MLP neurons of a small language model. Each row is named by its layer, matrix (gate and up: input weights) and neuron, and shows model dimensions 176-239. Each number is 128 + 24 x the weight over its row's rms, rounded and kept within 0 to 255. A neuron's up and down rows have the sign that makes its largest values positive.
After each neuron's rows, "fires on" lists the tokens most often at its 100 highest values on Wikipedia text that the model never trained on.

L4.gate745 [107 179 162 127 128 130 125  78 129 137 122  97 131 108 152 131 112 136 149 123 110 144 145 148 106  91 117 119 159 104 130 123  77 125 182 124 138 139 112 140 160 111 109  98 121 148 154 126 167 112 134 140  98 126  59  93 151 138 145 168 161 137  96 127]
L4.up745 [145 124 125 124 148 163 106 103 149 107 160 127 109 124 142 159 130 103 141 165 113 121 136 132 148 118  97 115 154 107 111 156 135 131 158 164 145 119 121 123 153 126 123 116 148 129  83 157 195 116 162 103  85 119 113 118 157  81 116 122 102 150  99 110]
fires on: "s", "t", "w", "tt", "k", "к"

L4.gate148 [131 132 115 107 124 130 139 153  94  87 140 147 133 114 116 129 119 146 144 153 130 116 135 168 121 109  89 154 156 123 173 141  94 143 133 185 124 136 126 100 124 102  65  69 126 115 134 155 105 170 132 116 156 169 118 119 158 150 104 136 147 156 102 135]
L4.up148 [130 117 138 115 124 119 134 171 145 172 154 143 137 171 137  94 159 151 108 134 101 171 133 120 116 125 143 125  98 128  69 107 137 110 104 126 135 112 141 126 175 116  91 102 118 129 106 106 133 168 112 109 124  98  99 135 159 173 129 131 168 119  87 122]
fires on: " place", " made", " held", "d", "vent", "form"

L13.gate488 [148 145 107 167 136 132 124 153 111 138 144 125 137 117 126 119 141 111 151 118 125 194 140 174 117 168 156 136  89 122 170 140  81 101  98 109 161 130 106 167  84 102 131 113 144 153 109  98 139 148 142 143  77 123 115 105 151 131 131 139 128 163 164 115]
L13.up488 [191 139 123 131 104 108 118 120 157 108 115 153 161 179 109 124 125 105 154  89 188 125 153 124 109 130 128 104 168 134 147 114 100 160 122 116 125 163 103 136  84 113  73 127  94 142 134 118 129 169  94 106 119 123 158 140 117 103  95 161 170 124  62 146]
fires on: " of", "\n", " to", " on", " at", "D"

L10.gate758 [144 145 121 118 150 163 141 127 126  99 112 126 142 186  81  89 131 115 112  99 167 124 107 158 129 165 135 126 138 114  85  92 149 178  86 113 144 136 117 165 189  90 135 158 117  96  65 110 130 101 151 128  96 108 134 131 112 172  68 125 128 103 151 134]
L10.up758 [133 120  90 111 155 137 160 151 176 148 118 145 180 141 159 168 152 115 146 151 140 164 110 120 131 128 134 146 138 133 149  89 104 128 142 156 137 108 110 141 153 143 159 104 147 105 134 129 130 185 135 121 113  61 102 131 142 143  86 145  92 177 112 113]
fires on: " is", " was", "s"

L4.gate588 [ 82 126 105 136 122 124 129 105 115 143 112 105 139 153 111 130 157 141  93  80 155  87 126 155 153 165 155  78 195 153 110 134 106 119 143 122 121 158 104 192 151  86 128 142 112  88 116 105 103 125  79 168 152 128 142 132  81 131 142 147 117 108 142 138]
L4.up588 [102 129  86 108 135  79 126 110 108 112 140 136 142 140 105 156 139 130  80 136 132 121 109 173 167 144 138 124 165 112 148 161 142 112 146 104 135 114 126 151 127 109 153 130 103  92 133  89 100  81  94 104 122 129 125 163 135 115 136 168 125 142 126 121]
fires on: "A", "u", "ive", "F", " received", "T"

L3.gate579 [138 112 109  98 150 156 148 105 155 133 158 153 127 104 150 148 145 128 128 150 164 138 119 122  94 125 170 128 110  71 151 140 108 111 111 144 171 129 158 113 103 142 173  85  79 107  97 160 113 127 122 121 131 144  95 122 155  91  89 121 124  93 114 134]
L3.up579 [140 146 128 134  91 138 163 100 150 115 161 117 121 153 114 108 163 132 104 125 142 153 156 129 140 137 176 132 153 130 104 148 150 131 125 159 119 144 170 142 150 140 116 106 130 133  88 134 115  70 107 102 101  82  91 153 139  94 149 152  81 141  96 122]
fires on: "t", "ic", "et", "m", "k"

L10.gate766 [111  63 150 145  99 114 185 131 189 111 151 169 139 108  65 144 126 107 115 143 142 126 133 112  98 109 118 115  84 138 152  99 144 113 150 123 128 141 127 176 150 123 180 125 103  62 150 143 106 132 122 103 163 104  80 134 174 123  95 145 121 155 131  82]
L10.up766 [113  96 102 149 144 141  99 115 104 126  99 160 119 161 170 110  87  82 101  97 141 158 107  90  90 126 119 126 114 148 108 153 145 118 112 115 113 150 121 172 131 112 118 166 149 133 134 142 129 125  91 137 146 159 161 143 152 121  72 125 121 135 134 121]
fires on: "ed", " made", "ing", "s", "d", " played"

L3.gate779 [ 61 137 153 134 102 131 113 113 151 126 113  79 132 103 155 137 143 106  99  99 158 174 141 116 111 127 126 112 147  96 143 133 134 128 109 116 138  80 127 134 146  94 159  99 125  94 121 142 132 104 184  57 148  90 116 113 120 133  86 168 172 153 140  94]
L3.up779 [138 126 111 112 155  93 131 140 115 116  95 154 146 144 137 136 121  88 112 136  98 142 152  93 111 116 168 139 146 154 113 120 131 114  97  95 117 146 104 120 105 130 123 135 135 107 163 162 124 166 159 133 126 139 119 148 113 134 109 153 106 129 113 105]
fires on: "born", "n", "ated", "it", "gin"

L4.gate126 [104 143 133 150 108  92 122 113  88 129 146 144 178 105 121 114 157 153 156 156 147 130 134  71 129 119 158 132 161 116 120 136 130 135 122 169 178 121  84 104 122  41 146  78 140 110  89  94 118 126  98 157 131 125  93 146 114 102 149 114 132 123 113 125]
L4.up126 [123 143  43 137 164 135 140 147 150  91 102 141 100 120 144 108 147 125 150 147 128 196 166 115 129 139 174  84 119 141 104 147 155 123 146 138 127 111 119 121 146 133 132 108 155 132 131 134 113 153 122 158 146 146 149 160 115 101 119 158 125 104 122 145]
fires on: "th", "gen", "ph", "ar", "st"

L3.gate553 [169 145 171 103 113 138 123 135 137 125  91 113 104 122  75 123 104 144 121 117 177  84 123  77 145 131 113 121  96 121  88 145  89 164  62 108  88 118 131 136 145 149 123 104 110 113  92 114 140  98 169 175 126 160 153 134 125 107 138 104 141 130 107 160]
L3.up553 [142 135  94 123 103 125 115 143 178 154  96  83 151 134 123 101 116 120 126 155 122 131 138 141 132 117 111 196 107 148 159 139 104 148 144 157 102  79 136 137 156 142 127  95 112 114 163 141 106 151 157 136 119 121 108 103 127 167 125  93  88  95 132 145]
fires on: "s", "k", "th", "ch", "o"

L10.gate205 [133 155 103 110 157 153 122 130 124 108 104 110 108 110 123 114 136 161 151 139 176 136 147 145 138 105 207 128  92 115 101 168 115 132 148  97  99 137 144 136 128 137 123 180  77 119 125 151 127 129 143 156 132 129 151  48 171 140 105 128 148 109 118 101]
L10.up205 [159  89 136 140 131 125 118 146 159 104 133 142 104 125 130 102 138 118  96 135 138 180 135 131 143  83 135 143 107  80 120  73 126  88 136 107  96 107 160 123 154 135 131 140  94 116 112 146  64 124 149 153 105 132 144  99 161 150  88  79 125 142 146 122]
fires on: "s", "p", "at", "C", "in", "t"

L3.gate280 [143  69 154 124 180 157 130 114 155 121 114 104 130 154 111 150 123 165 145 173 138  95 138 142 107 118 132 125 117 130 133 159 112 187  97 160 133 153 159  87 140 113 118 162 166 140 101 140 136 118 115  91  70 153 147 159 105 129  91 122 150 159 124 100]
L3.up280 [116 114 143 115 108 128 109 135 119 154 167 108 145 155  99  94 135 110 124 146 151 101 117 118 139 102  58 148 129 142  98 114 157 107 145 156 137 126 125  87 112 110 127 131 130 100  75 127 164 129 133  87 164 165 135 163 167 147 127 113 160 140 126 125]
fires on: "s", "ea", "pt", "our", "um"

L7.gate403 [130 107 141 137 136 142 139 125 135 100 165 140 175 151 117 115 163 126 139 124 131 132  96 176 150 146 118 172 109 109  91 141 166 191  96 124 109  99 143 146 131 144 120  92 109 122  88 152 146 111 124 133 147  90 124 128 133 208  84 112 143 115 131 146]
L7.up403 [ 96 144 123 136 163 135 143 143 113 143 147  99  95  94 146 146 104 120 168 135 105 124 110 121 106 139 122 143 125 122 124 111 147 122 147  89 147 129 123 155 141  77 166 170 141 110 160 155  64 157 150 137 134  96 134 130 140 149 109 137 143 105 101 115]
fires on: "s", "g", "on", "man", "tic", "k"

L7.gate555 [135 137 125 102  98 119 138 158 149 144 121 150 162 122  95 142 149 133 102 180 127 158 121 120 135 132 136 165 149 163 126  95 112 135 147 153 144 165 104 123 127 126  93 124 104 103 129 159 155 133 150 117 167 109 134 174 137 114 129 155 139 127 161 126]
L7.up555 [119 126 119 133 117  99 144 120 128  95 124 152 174 136 106 145 113 147 169 156 143 103 169 120 106 102 118 115 109 141 141 141 147 101 140 138  74 145 118 129 167 137 114 104  80 162 120 127 144 132  84 138  52 152 161 141 126 128 154 155 111 160 113 128]
fires on: "re", "er", "s", "es", "le", "ed"

L3.gate446 [127 144 147 126 117 147 159  79 107 120 143 171  99 101 141  85  95 145 152 105  97 128 116 117 114 138  99  99 119  67 149 129 126 157 124 158  93 149 129 165 116 156  95 135 133 137 154  83 141 127 198 148 118 133  99 107 149 145  78 124 156 120 145 112]
L3.up446 [153 117 165 159 134 156 130 104 117 137 113 104 173 106 135  71 142 132 114  90 104 113 155 150  94 151  92  86 156 133 143 149 116 150 130 155  88 159 122 143 104  95 152 157 102 135 137 144 124 154 123 123 136 170 113 121 138  86 115 133 116  91 132  94]
fires on: "ce", "li", "s", "vi", "re", "ri"

L7.gate591 [166 156 137 107 184 178 126  86 134 152 127  95 122 133 141 131 127  95  83 144 140 161  85 110 122 152 105 106 128 103 127 122  94 130 138 144 140  99 126 118 122 151 146  98  93 169 135 138 159 114 136 135 134 138 104 120 136 162 121 147 126  93 116 132]
L7.up591 [166 139 133 133 106 110 110 124 150 126 153 155 141 182  83 167 119 125  83 128 157 116 135  85 142 147 140 176 125 104 113  97 130 142 141 149 157  96 129  96 172 142 134 160 160 112 133 125 139  95 146  87 114 139  90 124 180 143 128 142 137 137 114  83]
fires on: "ing", "ed", "ine", "ic", "et", "te"

L12.gate253 [129 127 119 121 147 101  90  85 152 112 100 141 102  86 149 100 130 149 136 134 126 128 113 132 106 134 118 119  50 137  99 122 117  98 106 132  69 104 120 108 131 117 115 155 125 106  95 117  96 127 136 139 110 143 164 124 136 183 115 137 128 115 133 128]
L12.up253 [110 127 130 115 110 106 132 114 101 139 138  91 129 143  91 132 120 143 118 121 146 102 159 157 143 140 133 117 132 131 162 179 124 151 124 130 120 127 101 136 107 121 117 196 111 100 158 147 130 147 122  81 118 160 151 141 133 113 137 152 129 113 104 103]
fires on: "ri", "li", "ni", " ", "ia", " ("

L4.gate313 [118 128 114 118 141 143 136 172 138 137 116 131 135 125 112 126 146 173 111 129  99 136 140 136 143  76 137  94 104 125 139  97 141 120 113 134 104 132 145 134 135 107 102 188 105 165 100 150 117 127 144 120 134 101 154 134 155 152 124 148 125 187  96 126]
L4.up313 [134 117 128 117 149 154 142 134 119 140  76 146 103 161 117  99 107 114 159 114 147 128 140 132 141 165 130 112 108 112 124 137  87 138  64  94 113 145 152 120 115 132  77 135 128 123 112 110 173 124 107 130 127 124 132 160 144 159 164 143 125 139 141 165]
fires on: "ine", "ip", "ic", "ar", "r"

L4.gate234 [172 124 142 103 137 166 121 173 110 127 150 152 139 107 167 149 144 127  85 139 128 131 145  77 150  97  50 157 112  97 102 127 143 114 141 152 132 143 131 125 120 150 127 139 123 109 111 157 132 122 141 139 154 156 130 171 138 153  98 118 132 126 163 174]
L4.up234 [104 114 149 127 146 171 142 152 122 147 137 122 123 125 123 150 150 104 162  90 126 161 131 143  97 112 103 113 175 134 137 126 103  96 119 109 132 137 134 107 133 171 147 127 136 102 119 151 197 117 128 112  91 122 129 128 164 125 150 155 140 146  90 131]
fires on: "al", "s", "z", "ang", "t"

L7.gate199 [148 100 109  97 116 132 127 149 173 106 126 140 112 111  82 104 167 126 165 130  91  84 164 127  93 130 135 161 128 147 140 160 154 162 139 140 153 111 123 129 162 151  96 149 146 124  95 183 126 135  90 163  97 149 132 110 125 112 129 113 106  85 109  72]
L7.up199 [121  99 124 137 169 119 132 116 125 108 108 140 125 136 138  84 129  86 140 117 145 137 116 145  81  77 145 115 116 155 124 138 111 161  88 142 148 132 125 133 162 159 149  92 145 129 103 101 119 117  94 158 151 107 150 139 169 154 180  99 126 120 115 131]
fires on: "s", "p", " follow", "k", "t"

L3.gate744 [117 157  83 108  82 118  81  83 130 124 128  68  92 138 159 110 101 153 146 146 154 122 111 126 114 136 144 120 125 110 142 160  91 134 153 134 122 134 118 108  98  90  82 189 152  93 121 186 121 146 133 163 104 164 114 116 148 135 167 115 118 116  72 147]
L3.up744 [120 141 140 121 119 114 105 117 138  83 127 149  80 160 135 155 150 155 111 129 127  81 147 154 141 125 128 116 140 143 113 184  85 120 107 132 112 179 131 152 153 100 123 142 101  42 155 198 142 123 138  89 134 170 125  67  84 129 135  85 158 120 135 123]
fires on: " Christ", " Africa", " Australia", " Russia", "il", " India"

L6.gate120 [178 132 174 150 142 146 128 141 150 120 112 125  97  92 142 118 106 154 154 153 138 166 119 104  72 167 125 141 107 119 130 113 116 115 105 124 133 167 151 158 162 158 180 156 118  82 133 140  71  95 163 158 177 127 120 152 169 136 156 135 106 135 114 115]
L6.up120 [104 125 146 106 162 108 130 112 146 131 113 141 122 135 120 143  75 137 156  92 115 140 108 161 135 107 137 116 164 102 146  91 147 126 116 121  84 147 146  88 125 133 123 144 119 111 133  89 126 167  95 137 137 110 155 107 150 111 125 145 130 137 119 168]
fires on: "mo", "it", "ion", "con", "in"

L3.gate677 [146  97 119 140 145 125 127 179 141 154 122  70 145 121 132 140 171 134 133 123 148 143 190 121 103 109 110 164 125 126 140  92 133 102 102 106 134 186 104 167 169 136 137 173 120 107 110 146  98 155 127 154 144  82 156 166 113 126 108 162 133 126 101 161]
L3.up677 [105 135 129 140 154 138 173 136 157 123 158  87 103 106 126 100 135 132 143 116 111 181 166 140 127 148  85 179 103  90 151 124 165 103  98 114 114 155 108 123 155 132  82 148 142 114 144 125 141 133 147 143  80 121 132 146 132 141 143 147 146 151  77 151]
fires on: "a", "al", "out", "z"

L6.gate605 [176 117 193 124 124 114 116 137 138 131 104 114 102 103 126 138 157 156 139 129 144 130  96 101 119  86 187 125 168 137 124 130 119  79 154 135 115 133 154 135 153 193  96 130 168 146 154 128 138 150 187 127 112  92 107 103 106  98 148 142 139 115 133 120]
L6.up605 [176 173 169  93 138 170 110 135 142 151 132 144 131 182 137 157  84  87 144  93 115 107 104 127 143 160 133 147 136 137 134 108 131  84  99  92 135 162 158 132 112 119 109 113 118  85 119 120 162  69 122 102 120 128 116 103 132 136 147 133 132 109 110 110]
fires on: "k", "ce", "y", " Ko", "ze"

L13.gate693 [119 110 126 114 134 144 120 127 121 101 113  88 125 119 144 117 123 168 146 176 131 133  94  94 137 141 151 148 136 140 132  71 117 135 146  96 153 122 126 189 172  71 151 144 130 180 106 120 169 107 150  60  90 124 141 114 133 125  69 172  93 121 130 123]
L13.up693 [116  96 133 123 155 128 110 124 159  89 113  99  86 118 153 146 147 136 106 143 106 145 108 121 150 115 128 143 113 111 158 144 140 133 110 146 105 114 131 123  95 167 143 102 161 132 191 100 134 127 188 123  99  50 131 121 118 149 153 116 110 118 118 138]
fires on: ").", ".", " in", "s", " co", "c"

L6.gate820 [151 135 107 112 152 127 108 185 136 118 125 102 138 139 107 194 100 109 111 109 136 108 153  80 145 165  93 121 131 126  94 147 132 137 118 149 114 148  84 129 110 151 120 157 128 155 131 127 122 183 142 153 170 135 103 144 141 183 109  85 145 134 127 111]
L6.up820 [115 107 155 110 139 142 166 134  86  98 141 126 145 117 155 100 152 133 128 147 134 144 117 136 163 121  98  85 138  98 153 139 122 115 158 104 106 138 161 119 114 161 180 112 109 141 142 128 147 126 111 154 117 184 140 160 121 100 146 117 154 114 142 162]
fires on: "o", "ian", "u", "et", "n"

L2.gate545 [117 152 114 146 164 126 142 137 122 120  77 133 146 117 128 178 149 148 111 124 124 111 112 105 153 124 150 134 143 121 168 160 138 126 103 134 119 136  95 144 188  72 140 106  92 140 120 123 145 130  94 143 131 112 128 117 134 127 141 155 175  80  98 132]
L2.up545 [116 145 101 148 143 140 192 128 114  95 129 141 140 102 110 113 150 147 120 150 114  94 111 143 140 128 176 135 119 118 126 188 156 136 122 146 107 144  66 156 126 142 174 110 138 180 135 151 130 133 136 124 122 120 119 105 101 129 179 150 138  72 130  72]
fires on: "w", "t", "ig", "e", "th", "ar"

L4.gate72 [160 108 114 108 131 134 136 125 110 120  93 153  91 147 151 136 111 157 147 118 133 155 147 118 129 150 119 119  97 112 102 151 142 173 137 115 151 162 126 136 137 110 136 130 146 127 106 126 155  75 132 137 160 125 123 129  72 150 137 150 126 140 116 138]
L4.up72 [135 118 157 125 107 139 132 113  93 144 131  92 126 143 135 131 106 173 120 144 125 121 134 112  86 140 168  94 143  99 115 137  72  99  99 163 132 113 121 132 118  82 134 147 111 101 128 137 156 104 112 159 137 126 138 129 171 133 117 135 170 116 118 113]
fires on: "ph", "im", "or", "ell", "om", "am"

L11.gate475 [137 118 154 127 125 140  81  70 135 146 147 142 127  86 122  63 140 130  84 144 148 176 151 136 153 123 127  94 124 150  91 149 121 119 143 122  99 135 109 104 145 125 132 173 190 106 103 117 107 148 116 133 129 105 148 128 119 115 153 109 115 134 166 143]
L11.up475 [136 109 122 124 124 105 132 113 112 119 124 149 154 112 146 166 145 137 101 120 112 125 144 197 144 151 158 120 109 122 157 161 148 130 133 132  72 161  67 111 100 121 150 107 143 133 151 103 154 159 121 143 138 138 151 144 120 135 115 151 122 113 102 155]
fires on: "ro", " w", "ur", "r", "er", "le"

L3.gate20 [133 139 178 132 103 122 153 130 151 121 138 117 127 110 133 135 154 130 120 106 165  93 118 145  87  84 117  95 143 124 160 119  88 105 108 134 157 150 102 161 152  81 179 106 131  93 162  91 102 149 130 137 108 148 132 153 149  99 158 115 165 148 117  95]
L3.up20 [118 116 124 116 160 121 134 124 187 111 140 141 129 157 133 139 175 146  82 157 122 105  83 162  96 151 158  67 119 119  93 153 144 122 159 112 181  98 104 160 135  91 122 118  99 160 144  92 123 160 165 147 112 135 155 126  94 133 160 173 124 114 100 112]
fires on: "lic", "vol", "t", " law", "me", "m"

L13.gate19 [152 165 131 138  97 145 120 143  73 128 147 152 131  94  84 143 130 105 116 105 101 130 119 147 122 136 127 177 130 120 112 137  79 133 124 142 139 129 158 161 138 134 105 151 127 115 111 124 159 104 113 121 127 110 110 151 126 160  65 146 139  87  77 137]
L13.up19 [118 114 130 179 150 128 125 152 156 102 140 171 149 116 125 137 125  94 146 134 130 118 124 145 129 155 134 163  84 118 133 115 109 128 144  82 114 132 118 144 174 101 140 129  98 175 139  76 143 176 116 137  70 134 162 139  96 111 137  93 107 128 137 137]
fires on: "er", " Le", "e", " Z", "le"

L2.gate357 [120 152 143 125 165 119 144 109 127 128 166  94 111 161  85  97 139 122 124 137 148 116 157  94 122 152 159 149 118  93  94 150 143 127 134 144 129 149 147 144 157  84 114 150 120 135 118 102 162 113 120 155 114 141  99 150 151 147 132 136 166 113 136 141]
L2.up357 [111 116 131 125 129 150 134 126 146 126 139  91 120 165 113 107 121 129 130 146 139 100 108  99 136 122 163 136 103  85 133 157 133 137 152 141 136 152 117 146 175 133 174 123 105  96 108 106 104 130 114 125 135  84 111 140 155 189  98 104 155 116 143 133]
fires on: "lan", "s", " Dr", "ran", "ry", "am"

L4.gate389 [149 119 117 136  95  99 155 137 159 167 173 139 123 102  89 136 143 100 122 140 105 139 130 133 152 149 141 132 113 131  97  98 110 132 130 165 131 126 156 170 138 120 159 132 121  87 164 164 178 151 119  84 108 112 139 111 173 153 139 144 125 132  93 111]
L4.up389 [111 120 144 132 155  96 124 127  90 148 123 135 116 136 121 122 113  92 194 136  96  84 142 106 135 155 131 122 154 119 145  98 126  99 141 127 105 160 163 150 158 114 167 144 161 107 133 166 128  70 144 113 126 161 160 135 113 155 145 116 124 110 117 127]
fires on: " through", "un", "ing", "nd", "s", "st"

L13.gate99 [104  77 153 137 140 119 129 110 135 136 142  67 108 142 116 123 157 132 163 142 160 118 158 109 106 127 156 116 103 194  96 141 161 132 122 152 133 129 135  87 117 134  86 131 142  90 113  87 172  91  95 137 134 132 148 131 108 141 128 141 113  82 168 133]
L13.up99 [122 111 196 123 133 137 171 157 139 148 162 151 111 186 161 102 128  85 151 157 137 130 112 111 130 157  97 112  90 160 114 134 124 116  91 124 137 116 165 159 142  94 173 138 134 120  69 125 118 120  84 136 156 130 151 164 137 128 136 107 136  88 112 120]
fires on: " C", " Ro", "s"

L7.gate548 [130 124 144 120 143 125 114 148 120 146 176 141 108 133 108 164 137 119 117 118 144 164 115 140  81 145 144 158 174 109 107 137 166 122 145 136 123 165 132 100 165 111 159 102  96  93 122 133 133 148 129 133 124 146  97 150 107 114 151 123  86 102  81 134]
L7.up548 [119 125 156 142  82 137  60  89 106 124 137 164 100 142 160 108 113 117 111 176  98 140 140 144 134 124 145  91 124  94 110 113 109 111 153 128 122 146  80  89 162 107 164 137 171 131 133 106 141 139 109 146 113 158 123 129 115 141 123 145 135 135  81 113]
fires on: "est", " most", "er", "ing", "age", "st"

L3.gate119 [131 121 133 150 184 139 152 169  86 100 164 115 110 160 170 139 131 145 132  90 130 120 133 133 132 137 190 117 132 149 101 118 159 121 143 124 132 121 179 111 120 114 136 192 126  81 122 119 156  79 145  70 111 103 127 116 127 149 103 124 141 119 146 121]
L3.up119 [124 109 122 116 161 163 108 169 129 165 151 123 120 132 142 108 142 163 134 127 163 153 122 110 108 134 109  52 109  89 121 115 123 125 132 100 139 100 145 114 172 127 145 142 147 105  97 121 163 109 135 123 107 107 139 103 133 132 138 128 125 154 119 112]
fires on: "s", "t", "mb", "pt", "b", "ig"

L10.gate818 [ 82 137 116 128 103 151 112  94 139 133 113 158 159 126 133 111 154  88 140 109 160  96  82 149 124 126  94 106 105 112 113 149 106 121  97 143 122 145  92 157 152  92 105  88 109 127 122  92 142 135 152 148  88 103 134  72 111 143 139 113  98 136 180  99]
L10.up818 [123 130 106 123 119 139 129 141 108 133 156 163 118 126 132 101 171  87 147 116 152 120 110 132 129 143 118 115  76  98 105 144 117 142 118 110 122 145 103 170 116  75 108 149 116 128 129 113 126 101 109 126 108 117 150 111  82 130 155 138 135  98 131 112]
fires on: " \"", " that", "ri", " "

L2.gate311 [167 104 141 124 131 150 102 112 104 132 136  79 116  85 148 121 137 128  89 133 149 107 138 136 123 172 119 134  71 148 120  97 137 123  96 127  79  81 127 162 119 100 123 106 133  97 143 132 135 124 134  95 127 100 138 140 201 141 141 133 105 127  89 143]
L2.up311 [ 96 114 155 149 107 130 138 130 150 103 148 124 130 118 165 163  96 104 144 141 112 117 175 154 103 136 172  88 118 122 101 122 111  98 122 158 117 111 125 132 156 114 132 111 156  90 109 102 129  96 138 121 129 130 150 135 136 120 150  85 116 138  65  72]
fires on: "m", "we", "t", "ch", "und", "ist"

L10.gate564 [100 142 140  96 111 137 107 135 104 125 129 117  84 175 136 118 126 132 130 103 141 183 118 131 157 103 129 149 118 120 120 142 140 129  91 113 176 109  75 162 141 116 130 149 126 140 107 108 123 111 150 110 166 140 154  92 177 154  74 147 154 140 114 168]
L10.up564 [117  83 143  99 120 162 123 109 120 154 124 138 117 132 131 110 106 116 120 105  92 112 158 167 145 125 147 115 135  92 119 138 140  96  79 101 164 147 119 147 123 134 122 148 120 109 132  88 160 123 118 132 107 167 126 129 202 125 112 171 169 123 109 148]
fires on: "u", "g", "ip", "ic", "im", "re"

L2.gate421 [130  99  86 138  91 128 102 144 139 180 147 142 110 176 139 134 150 103 118  88 133  85 122 129 149 129 135 146 132 124 123 157 117 149 157 102  86 145 111 140 138 138 102 101  89 149 113 126 162 151 136 121 156 142 158 115 136 200 116 114 129 158 124 113]
L2.up421 [141 131 136  99 132 105 125 129 167 151 117 135  91 153 105 119 123 103 111 106 143  61 128 146 115 128 136 151 127 172 112 134 152 121 157 150 107  97  96 134 105 145  83 161 115 148 138 122 109  71 113 129 146 107 105 105 146 116 100 135 119 132  93 136]
fires on: "and", "un", "ing", "ck", "id", "ain"

L13.gate60 [213 136  64 139 133 106 114 148 129 141  99 140 129 159 139  97 135 128 131 161  87 117  94 166 112 150 111 125 123  84 136 103 123 119 132 124 140 131 112  90 129 143 154 108 116 152 164 108 166 142 129  96 139 105 169 119 108 166  84 130 111 124 157 117]
L13.up60 [168 129 106 107 129 112 110  89 106 133 116 116 145 154 177 103 127 109 139 122 107 109 134 104 152 109 126 131 102 125 119  78 151 160 162 125 132 140 112 129 114 118 143 148 152 121 119 119 159 154 100 131 123 115 145  98 154 139 131 102 100 118 108 111]
fires on: " su", "hu", " Hu", " Ju", " ", " Bu"

L10.gate132 [128 123 124 153 152 149 128 121 151 149 124 105 162 164 170 129 154 117 151 110 139 128  78 143  84 152 146 125 135 134 166 145 130 143 166  96 118 171  98 147 101 111 132 106 146 104 116 107 172 120 110 125  56 102 112 135 144 139  96 165 104 185 128 111]
L10.up132 [131 132 162 101 153 118 147 136 131 110 120 171 103 143 119 155 171 171  98  52 133 154 170 157 116 183 113 125 134 136 116 102 140 142 179 132 153 148 134 160 123 142 136 118 139 131 139 120 131 152 117 121 108 144 150 152 111 141 146 129 151  70 148 153]
fires on: "ed", " of", " a", "ated", " to"

L11.gate408 [121 150  77 102 150  58 136  94 147 159 157 132  73 144 155 168 127 107 145 105 127  99 136 158 161 138 163 137 149 118 106 143 118 155 166 143 148  93 134 129 107 167 148 124  81 125 113 145 158 134 157 126 107  97 112 105 117 166 101 161 131  94 121  98]
L11.up408 [160 119 102  96 140 115 112 103 154 145 119 148 122 155 153 126 113 111 102 144 122 119  90 166 165 146 146 106 129 140 150 127 112 142 180 145 119  96 119 130 119 174 146 159 119 182 101 148 121 136  78 116 111 101 127 112 172 152 142 105  93 149 130 162]
fires on: " Hu", "hu", "air", "arch", "l"

L3.gate300 [128 122 174 143 121 162 130 122 118 143 147 102 121 153 141 115 161 121  86 126 142  97 140 129 155 119 155 158 148  85 147 166 134 110 127 114 101 121 147 169 111 111 130 114  82 126  95 156 197 117 119 142 154  84 108  99 153  90 128  62  89 125 153 145]
L3.up300 [141 121 117 142  70 131 134 156 111 121 141 138 160 163 129 136 161 145 149 132 163  99 121  91 151 142 140 133 108 112 107 143 126 134  93  65 137 191 137 120 124 134 111 168 111 139 115 130 136 101  96  83 117  90 143 155 168 143  90 159  92 116 134  83]
fires on: "n", "d", "me", "or", "op", "est"

L3.gate663 [154 104  98 147 156 107 112 126 103 147 126 130  63 109 121 170 139 149  77 122 115 133 103 102 132 160 143 102 129 108 148 141 173 123 150 130 100 132 114 106 122 127 179 125 137 109  97 113  81  84 152 140 180 132  79 123 180 144 109 132 153 106 151 101]
L3.up663 [110 133 139 165 132 167 133 116 115 121 155 147 105 102 147  30 145 169 103 100 106 136 140  78 142  90 165 134 114 104 104 141 178 162 169 132 107  99 120 114 116  94 112 159 158 131  95 121  89 101 144  81 164 138  99 138 146 152 146 150 109 142 132 143]
fires on: "ur", " name", "ame", "me", "ure"